{
  "n_layer": 13,
  "parallel_block": false,
  "decay_fraction": 1.0,
  "decay_shape": "sqrt"
}
MLP neurons of a small language model. Each row is named by its layer, matrix (up: input weights) and neuron, and shows model dimensions 528-719. Each number is 128 + 24 x the weight over its row's rms, rounded and kept within 0 to 255. Numbers have three digits each.
A block is one neuron, or neurons of one layer that tend to fire together. Before each block is what it responds to, as a language model described it from the Wikipedia text at the highest values.

Description: Winning or receiving verbs
L8.up345:132133147075155117095113155152143144125119181089109101155162135111105125101100147157137103116142062139114138147109098121126125145123121155084136170099142143091108145085136134143142140084171115128179135140130083103128091135119139128141150102146122134151152115131128097105152143176153113111129121122162127137103175094146130104124143109156142094097140154121125121142138117161087135136099144152092135133126116115163074121160099110122127150106108120149165173194138091112086145095126130189151119132108107128158097116163115125099138105169128148101131108138133139102115120173160113118
L8.up2366:148116150111125089144108139122148136154076121152135137134122135153094092099116151120145134133155128147115171125123122116138154119143106131076126159118171095123156157140162095098154109110156133108159090114136162149121123120146152121148124084124135132114155090106147129150126135142117164137133150140176147140122149086101127116133121147122142121144175145117123157139129102116106116118145139114153166143137103125138139138146086115132106145146127117107109123143168125134126160128096092137110139146144147173135106137113176128078136085130115153098122092135109137158141124137127097149

Description: Post-prefix word pieces
L3.up458:097158138116146145122133143112112150138135138150109120186182135151160082143131153178149124089114084154105168093136093132092108145131123125126128120112135129132173110084144126114132164123160164090131151122090122163107152168143120091159190181115122146123104139151169139093132131114118160139133122111125113083140103174089106104084118184111123172101172129089110140134113142145096149087115118138127127178126116103154120150096079066141079130117097114116108148135161114097113125121138131111176092107123116127128135133132218125179091169165130177119143150128120147171138156112145093133
L3.up1802:160121091146104135133133163133104146136084090147137155096113056123159147132108117150114072104133102132140175132118115138136133115133119148118107131132168085158104088127150108106142101102117101092142098090114111128086145104139139099133137158167147138120141119141114121097135127116148167154108147104081121131148132082100151117119055122123095102054158161130138123144103115139147124156098120127151148152148131100091088126120116136136133123125137121093114099151107161138183125126132151164135137130134133118113095145139116136141115160170140086103121085157101116111109143100110129128
L3.up2282:114143170129182119096095138106087137143093127132101111106138109148128187134136103133151111122124120177124151138083125124102081096188140147128117133135123143158122096125107125126170121152131130084136092122106138145117104089127153145183149171109117167097136107143104163121119118122148117161114118090144120099073114155130141122086133151106102169103148108138117121143182101125138098111113112153099161130153144160125091115109131105115105080110118126150111129112147094091113153135133131100139116107103107132127126141139104148155163144155102087167130092147115162106139124147074141130
L3.up2876:128130096132160110149116145075166114147135111127111130152125120167163155133151132124155122107130149153108189159062118108114133131117115152133087155158130121116098090115139188101139130106166123105129155106145159145097149102147106155135097109113107144133100121117158172086117119121129119125100158137160168090102150130077126090140132121156135160098111177124108080134150113107170113151127131133134143145101111166114150166107101167142121080101097112154131166105129100147092162102136113099168124114150094130123141180154110136106123110126116115121107133136127148146087154169124113110

Description: Cause-of-harm prepositions
L8.up419:160112183114104080121125125161140097059113101169158120116143140126192125132178103117127097101133139172129159205112115121128125131112157138165153157097157121067144131085115128142113105113131113096144123153101079162136138066137152120133115135160119146128120088096137145116141143110175149091188136101130122107106109113118133072156172105140146108107091130138118134105160124135122141118103113133147146131159119096147105163142140141130098124134139167109148122126100128134142105133131149170126121144146112127157131124175128138142136142140095117125162111109138117123151103086163125132
L8.up2440:152113123119142176100143129112137150128123095153091128129116112100103151169120146111132131144125140171128122097161156136102137139126102088136136171133153081098142145141098075163154122152117165139121164117128084141153168125157168102113112073141161145097136069135129171099147122087152125130157080151095108110078113148110130112156161148132136130156113125137098120100149089094165166119142124125103102187118124137149128129135147152171135169161080088091142125129167153082116133074125123112131097124178152095123145116148107147206113128142129127104119142131115118113156155156094110160

Description: Mid-word subword fragments
L6.up182:138148141114118057101086069105133130153117161116157169128123094145146167140124128104137133136135131129118122119085145147172127088163090101161163111132155148120129140103116124106151156121121113128132105081148129110114112143130102124111125130139176113134136105124074149171119111162106118138115130101174111026139118097151119146123117113118106167129139120123144094151137110131104139083132120158134138111127131118136110171119118088137082142142132124140125131097149170132138124127129098093066148103115133097145107140112121108125167128146134064171146127137158128114100104134091116108
L6.up535:134139099134078129089108150182137103134133113160113130110143095147141145110112143173127132135161089144123145077106137127132131097086151118133116113148090118111193105112119123159142105125112110115092132112130128104096124151132191107127129154141100127149167122147102118132094120116118153165113132119107137123117121133124122082163128144118112132106162135186123146116144117125149103134057069111133105138153113129153142117130128152108179145148118135156155149151125125085102160159084101116161130167159105131083081136076133122085094135102122141107122099101108151121117199151123151134
L6.up1387:060122131125139176115132130106115119137100164121116157079159079117104178129117121148127117138135128114131096095097102134127159117116137127149133116074180150106133117137087086113132161084118115123135097109125138188150119135103138101128140133136108188105164125096150115136130134144093122129070133116127098122132130141104116113122108140140144140143165128114141139101140108152121125120088115135152148129116147121135112103096121147133100108112157133150150171129107182162171148120156141099102156120122149120095118065130148134101125102147111105086113148133110119105121112135135125119
L6.up1584:134153125113110133118124143133107179138089127120110149165126088170126141155120137111119079126130141109083115088101109107083080075109126118168135150163133166141159135148133158145096104139145176196087113121098124160139128145171139151134140116173080131130131090084105108109095125139125099132112110106137092115125151193127115111110122131125114108145157133087115135158168119116116104117074119119117138133138129102145121106158148143157138144140126101135133134138121163168087148142111112105090153118140125162119097165125142157111135118117094130137093140129139146118158113126107149139
L6.up1621:115140121157143128095116101126120136126129149107110126121162179133074156148140135110072118136120071080098164107118096115149140145104113123117111107126144115154147141129088119150124103117112085099153157136121138101107121168073093102139143111129126118177129129134129099116143147112132094163114178131132166103138152119102078145089095125121111121105155144130125124159114133142125065138097140126128157154139162135159114119119136129126121105123137123159131102124165097127094101099137133157115127145117085073121096107090113107116106150149104119148142150108113159139096161128105122094
L6.up1796:122129114104081118138150129082117120156136107130118140115113135148156148083135135139125109138112149109134129129104115144150097087167118137142165095097185132105121123108109124149118091151139125127127146150114139120140112088147152093157131096095121125151112144117161115125160133159164099152112162118120165149080133141139138170109116082142148099118138146116144117105136122114130100107149130136090141075137105138113136156057078139119107195139135109136109134136180119160076122115118154150125097110116104187137120097121125105098165097142139134101094119153123118093089133148111098143
L6.up1913:105155126097160115157087148157166124075148136103108120158144092111138183111115134100131121102132116103107102166176132152156145137106188120149127119157103120137131136133139146139122144187120105140111145120136150107128144143095157106100142105113125164132131145135095159158114084129129058171123130092118110090110109124135164130101143138080080160137144114149096132181150135094104101128121105165085183105133147112126130125124102131141080116103122136089159135134126126169143138120087155141137153134122116104067158085148072130082145076153144131111129127150155088163121083147115169139
L6.up2288:139132159158122106131102128108105135141140138163130128130078066159117153133149127120089133103096100143107153089141118135162159139139122095133112173150167173115085128161113127110151132115155155102131126132081128116110130136127147106174121145139115166144127105117143146117098142163138101159095175128121124184148172124148142139122138120144064109131128143118106100090084168146081102160143148198134154118159137106097091104121116154158096123111117138167114150105177105115122109142113158096139135153147094140119099128080108125134194125112111103164115118163122156147133100176127156122

Description: Ratings and chart positions
L6.up403:140139127106139146111151155093143160092110107143132085129166132114178141092150134134110116128084121203177156123085141135146147129112141127155130122117119159116150160124138172123116111106111128151185136098109134134125128124172151168157108109109145134144150134103111098109135069142138122108165170167145162114069109112120171129130114142142133115153092100126120094101157152102123079160106131074123121080145155125139126093125189149115138097131099153156167139132120166139124137151095144132108129124103134133152153182126113128141087109127128137150124133089085159111126134118106106111
L6.up788:129101155146134135136082152150141135120065096110122125111100094125114079109108152113144106137149120144104137147124108141096152142211096142104162113147134186126132137110155133130129145104101129096128148134155160165126106116110141146077135089166106166054084122131105134115168152111121130101110108131111149150105143147179139130160124142120124114157122133119111084133141141141114126154149128157178098120125124128115159129136121150154102135108151095159118114133111096186148101126136085201146119123123117103113115119123165130114156123106152131144124141130138132162098141114177126122
L6.up858:184152150100160168157097117092110155142115173146127164140114167102113180088140106133094105105170163142105118094115100110118104139126147128114143155120162120108173120112142140104119085143187123094112167147133133129133123094140088125117177122142113141144125131108098134183150128126127114163143165148146114125115125145099106116137173107138160099091140161118134062106114085128094166166077137177119131140099133120118145106152138081143128137080137113100139117159051111102132098128104150107115096081144125126155129092159137140105131146138135123154131103114104142100119159169146082183
L6.up1310:134135126107135147099155148161136150124095119141100132121108154147112150122130116112102122131167118097131113150127174148129124157105104105172175150130113120126112130167085081098096133111118152165201110086126090128165152094114099149105128055129129100110125159151101152095156092131117159096152135148150145076112141129157128145105117150140094109132127120115122140162124118087118148115146137135150091112130138085130129133129105118139155110131165133105177125152121129142152093097089118119111108125125135140139122134103119142137118168120122132130126127086105143084164130143114165114
L6.up1557:114104107118115124145168163098133107084124150130086154159148117112154106129159103123124092158112139173089120121113159156148094134072145135132149137122111122147181174142130141118132117150148130144132133164158115107098106105112130129079146152107133094146147103117130138120124155100220140186116123172155131116114135120138095080127155129199118123155141129144171116134145119128140068129143103067138095139169119119135140147141099154139186126120114093137160117146116109101114158058146106163139162156138140161167120098091131122094133097141118112110143122111158140135164176113159153155
L6.up1888:101141127135082088092125122128119141099139103126120122135142133136183093088135138127073162140105093076077114147164132098122158136178117143131116148157125109094153148105118095156174126110195131082091133145152114115167113149109158123094122108137134148129157113093120114128168125129127146167137104136140184088146148153133124098122167115145107061167136134143126118155136135127096121105105163140121091151147148102150170099128171160109107108145109103131122101137145095119136136125129122125159125091120150080158118131145109159106156139116127151137110125148143192140128140128210139118
L6.up2367:098147121108118169117110100122138147144153143143143151115161120122146176119171117107120143139106148161091133161129142156184127129134097157144117156128113112141115181151119142122136125098087146083102102183088091119140132167114143142084119141183066092175133161122127103158106145133128142074075154142118147145113128099134120127130077132115132133108145121142145124143096139137135126127126109111128130116132080135129152165144173150103118138113106175147093119133113108097164097121176109131108154161153146132129152126138139100103128127155138136103113127098143147119173136131130154127
L6.up2893:128141078122068157116103131127123152146152110106125151123134144156169094139143117120106155109141110102154138183132116126120145090145128141133149112144131109139126139123131110120119139122192134111125131106118116112138132144139139170157134127164127107102122129121141136175144171118176130136159146136103139097142114129096139099125118094170100084155136113148129064156129153081111109078167162140133116119118092089119154080152120106080082131141092110144121177112134107166100191125147118143145156142154126107128107087151111124150146135139096124130118112138116138098169159132187129152

Description: Critical reception attributions
L8.up811:133140119143127114132125129097138144112156127083120124131114174120167113065138114127151127128135140146150164168140163122111151149154115195142104091127133083111161122056101107117130153146125120150130176155085158153150134158097128125123107107146099163141162144111120173156126116124103126164112124112163125110121077135096160131123114122136137123132141145154157109132119176126129130107184072153078096090132140135154125141103129101110122127138113112100127136129102105127167142142113127121111133107114134098117157095144143130130135153112177102135130081102097098133141142138145097132
L8.up2560:122107099145140099128133135145132096127128101096099130138157124089124148141152143162129124136140113174094152175146141121159124138133112144160131129123161127134131135095115125128110113163104128156117099119127134143129059109147101081111131117190106089094106131128152126167123133105122176110188101125123146106150148121156125164118147116134109107137093146179155153135092148133071162145126096138116115108109110131168108115118173140120071136137134161181082083119143137054181123139132107118157149129152112123110115147122087136118135086123146166122122129116121129089131126127179145126

Description: Membership "of" preposition
L3.up382:102111132085151141134180118120122139090109146101096185137158123122131146123130153115121143121152170180117113110159087145081157137159145145089143114125113169123144142130119102163088059113113151106183135112157106074187110159144140140143151132117119109130173128119121132140119106124138159120150165152119149145130135112144121122121138113112111150121119141158168128152145141121171159113146115122161132107115085137162126110120127105101160134114134086162191168108107122155124103162114132127137107157134112142162126150128142107111113108125082140142105126104132162119165079164138116165
L3.up496:130092092114136121124095072124105144156164118129193119168087140136120122152162107130153116122127143125119124131101070130148146145077145080164087173115127138121125151085147192101159066152128122151144100130155103102158157115104153101101116128143130118074134130128084104090166144141092139124132128084137135121163093108093109135119186123091090140115164129134121167165118121110133159158133092127147121127096104101157137125051167135137161133117136123184123134065120129158111168198157134051082134128134172122102147123146159120174148126102154121095152154098115083117120159100120125159
L3.up2701:129141087147119105089133090124155178116150140159135158157153113092086101140128134179141140168126124162094130126147121146131120109093110145165175103128118141080158123130106128143120081139105116121167117149110113163132119112170148104107126099110143136126110138118101094105119120123111125145125162138103101083106080105141141130145127106143115111075134100117122167155141091116138143120136050127150143102100083124112160103094158120118122131100158170153084090091107121142101125121107149140135137112115122095161156151144101107126080146124114097125158140084123139101129152124149089157
L3.up3036:092132156104119119129132115066149135149145093111147134106178141122128133096173121157142136122117141113126134127134067146110118177106077133106117142155091150122096157097133117181115154108151103127170142137098154096123175155150119129096092144081157115117159101073153153136119115129171177116177143126119168118138129102149111127117107109118125124105159146129136147142172119158118134119167106109144163114096141129109136176098123117100135146143106142130111114094101120147098172149094128163151130150071130144149122153173162174128113151140126102159115118111162134094079106201160139166

Description: Awards and honours context
L6.up368:148133132126147137132127161146178159115152121105102117159109132105119115126127108163145121102148113099142156120136141103127139101128136114150151159105075136142128146117162109108125129087090131120133096130135128113130142141138112145149097135112065082139093104145114074140162176154158149131127092110121146127141141139145143134129106121107152060126124131137188140125081128104113130148118125102106126111146125142131115155112139145150155139086126146115156124125121138170134116108118108161120076140118093114140070128132132097116132138138111150105119137121121083142126143103130133100
L6.up650:156118127127135152109105138129120145108165109150142112101117092150126139099159115146146126143106091138131117149104145134107129126118161095099151211084119136106147116129113124096112139145131160073149093126165122123146134110129112111151151137117150138146123110114114099119152143091138143109155163093112146130109138128118144135122085138096131149155110101099157078094148128127091145117131092160147126124101137140129150096136146134086130105090074141106131140143121128126117105091078145091096137139142172127104121190071096129106124118120151098141169086129127143115119150153084137141
L6.up896:132130158135181134135092142158161104157148121136155114152106133128110128121148183121151151104121156159172105131153154127138141140129149121122103134110137103127157152138110098108093149144113115092135160156114104108149167149110131121139082119126116158134135110099119096121110130126146135115155140156137158122105144108131118064155102103121158159140127103115114101180131091122124139111086120116133154126153100122177097116183111081092136144133083119125158124150145104153119122114148151097138122160146108088161116053102129136134167150188188155096112114164127137127132133149113123092
L6.up909:096123160119107124154108095091123142137118120097157094144153080132118107133148143125145119119177110109120117102141145095114160119149183150131139149130154140121118089114117072110125153146155160058100130124152105109100070112149167096127136121134146158135142123138113097115133132117084137116113123150158150136134133120103126124156143136131134128141119123134122137183089124118133140110136121146133155149147118155107100116111143104086154122114167166118133126123159164160134141132110113142134107130093092145109094172142154120150195147106157130141109132105119130088133117114111152159
L6.up1686:128109127168114124107148135132142175098123113143139172116144122159145129089103105107116146101124119113138100151125143111151158103140136125079146109133147141093106091090119093080106103078125156157120135134113132103156116099126134116114132110118123130116121137157175113168119128108116175162144161099137129168128113122160095103096141140146147106087137114140179168095090119111088139130115147151110131128135117140152142140158135173151161099155116119115112120183096137135127096050153103129093114142138122147123122135162126135141135121129121133136131131128126126159161143136134143141
L6.up2194:114132163147109129142127174157123095134160127132097147119110174110127101143155138120143115085142148119155161102105116147101112132147148144118141153118128152140133136118125125113081140143114100120116142129144147132175113180126077087155173121166115125173119096088111125091181127121170146112113111109123125154135143132114136101118136112140166144103147113162174103099160098123126145123079152106115136129122110121153136143115103115125085136106154181150121114153097128081102077119072147114129058128126164143157113136169116149133158107128105120149142129126119127120166109217118113128
L6.up2314:166156123111118120112123158124092121145134125101120135157117123127132101111073170118161115125130088126144142143134114101154162152150123136121102172102119135127118155093111156160112116166145141162122110100088158107091108163139087132136128129103142147141148137119107168111127168128156124086138110155099150109119103153178121178135139121127137123135155100103132147144137140104098142135162143110140135088063095126091129134169103111148129163116114183183144104142127132131116151135079131115104142142140144111158123155134135131138124109095138159130199117154136116121146121100147105133
L6.up3054:091121132127129126099115133110144118129139157109102103134118086094120134106110134135137088158116161140156137098114091153151144083096143135132094165093150150113138139148064130169124140147155139100138145099067135180144145104133120106111119191126139116133123122103152146156190135100123151122190098133112154149098107124107117167098130085120127106112116128111148115107110119141125112166149133175119159128092141129125110140145130087130134125090131157133122077105106087131150123138101154087066123112117115107147132135129114097120094115188154132113155131144088142146135149162124125131

Description: Abstract process/state nouns
L6.up46:170158130108134121110134094143139182128100113129123186094152183109168149097170071129133104157115141124139126164068133175092178147105122116133133105154154097112102133123078092104092074098143101162147092148133131132134134136142197121100170131096112167109090105109131167143114146132113154108170151102127139125099105102124127152153105128151135143154100165166127119145156122098144152125121140107134143111127151071097153183140109130113150117148140130104123113101160172136147105154152151128153157129077143141146128154149113113090132084156124143102113127152126167107167120101144102128
L6.up307:136132110155151115126121135118151155123140116106125097129088132075134138107129106116156135118176127149140148110079163133080140129147182140123129102167114111147098129151057130147107147159147109103133116142107138133058117134150121138138144108149136176139159125132170128101138102108122130089138160170189083117170139118137143145119155117113121109122133103111127143091153126150094163177150091131138135113097167108152171118151122136129092127135129109104132108142157139132134120112100164127067081127095148148142111082098119105107116126117072072091116119125098159133129155132120115090
L6.up378:113129091122096132152126110074132117165100146094168101183140096141123124121147129140093117144138105151131138098137095096145135114108120081134102090138115143164176167107152147122093137116127118132103133121117079161076178103098134183086119163145125085118091125095191130118156164111154120150106137152119162146132084096136144101105122161125153173109083147133126091158054120160142149149149143105125101152151103114119125117140129121135123134138135106134103149131159154108123135151152130117126088065130154086169126115128131143158160181114107139144117116103126140133143152117134132115
L6.up1344:123097119132173149120109112123156117112117109168095116136115130104120123128121130147128112172081136151128066125134109133150191117151139095098115160130135135108142123127096160109085110141159122163164147114132118116140129129130149150131156110142145129112167130136105113146136148100088100119160116143149142097108098087153146149119163113095130121142133107163096078106063139111168139149137129156090080130148147125148124110118135104136109108129138083083113151148112108165112162181104134141101163110144155139101088086144122173126119125149149139103107095130150116144102117117125119150
L6.up1439:142130118131147148132160137164145118111122124123097131165146127144143114126141100122122128143147106127107162153091130112106150114124142142108170140079133074136101107113061134120093131125140131143106145137083120170115118134116143102123128092171116110170133135122117173144105144098132171121173153148180124107112096138100152094142145144125123131124120166117103101122114104127178090080175132144153069144087132098110128129122134195068129124144108148115153095122188168106160132164110099117074099140106147146141168157149140129131170105100118149131105172102130123130098138139118098103
L6.up2127:110149105151145166145123115127163129140139145138105134139132091109102148192118122116146116135142149169147135146136128168146103124139151123079152126122153133105115157115147121105116112121140103169122148148082149130109123125102119158159161112140169126106123112126123149107110136154196147127103142137132156164089160167129120132198113105121174111103129154112122148102106102115169157135115166140151110115122142122161116110089135150126122122132110154093112132170114124150124104135113107127123088141141169198164141100123127190145120151185110119116143115114091100081137151080117109145
L6.up2478:111100095107122124125119131157182146178148149102104126122152131109137157155126120152123102163135122097081128128071115123169150124100153158127108127082103139093127113089199118119113105146133120108126143112164131118144155097108097142177113156119154119132092126134104139143146190151095147097118099130118100132114112113097185117140143160097137092097128140127126105133106120138129169108141120148148079163125145092182145139129136102136113158119078090122102122130112117122165127157141136101099138113123134157079116141179124165110105097156107147101107105149125154104102105142147097140
L6.up2965:136149124099129136149106131152127098123130154106134138132108154116178092133112139121108136121163110135154136132119075172146176134144122141161161098145185116148121163104133151106117093095147115093140131114193099134139162110113137124097136077112143123123142130107150122130158151149120098069120115156122138069136113095112134096134103141162114101141113154138110138126114112152127083121115172113115086129102119114115133107137125112130124132147126128122182111105117142136152110132114135140138115100135130135105140141115141072128110124112117115107133187115145139074154187121122099112

Description: Post-determiner modifier start
L3.up1007:079127130100160121104114111135125143173155147138099119159116119160135120109130088106150165146112134135142131120152159169120106115120089134101099129111103156100144126137149138154103133123133153148103092123130113125136130120101153098129137106100175107149121137149115117102120127145109114073142195121131143160138116137132114170143149135088127161146148136116076125127103124132097141128070133108118174120127130094109109133133119111150115157133170131109095158140142146128140130117090143116122159119109104126120117159124127140133099162094137110112151107123180152107155140090075096146
L3.up1849:136110168152150190108124126123104153164131143140153138158150106123119115138133091096129134096154103098133149078149150167108120143152126131127139117108123114091122119097134090179092121105127108162105111114129121146113109168117146156117145116124114125136130152110157179139135140124132078147103120171090148139124127085096159147157154144126094181144104148124140104138138116078109096087121134112127094160121119110163155107108143110135137142132139138115060136142172141150149131142149150142083173116090123111132111136101164162098090135139128117087071085132131105132134135158152143074
L3.up2507:099109114138144163121140053100103162170178133151144152124126111102145098141120096135121156136172127139159149135181127153132151178090107139117109157161095139097142129132128108145137126070145127152129123116142120091150080165107135114119118122138114172091118149118116155104146146125140112126111168123109097105115096120119116190121123152131128153151113146148085119126122101160136079119148161086164166138121165152091125125144137116151136122159159135134076122121139117157115118144137108145141170140097138124099142122122141143137140114147104151140109081120161095098134113128149112065
L3.up2746:110153151113137146139109138146106143121143205134116131114098066116133106126134102146129144121101081122096102111159121118147122165100156131140148136089064118119149126141118148156104122133166119126157164151123128142130181145098119178121120067137147111141160124138113137119147164075150098150134092170113105101171074118158116162129133116107127161148160157129103084120134165110166117121162153138100086125112142108140143111129116135139181179161103096128140125098137150145120108142139114144121144140148135122096120160133155143117112113120123131121116116164099138129102145152167122088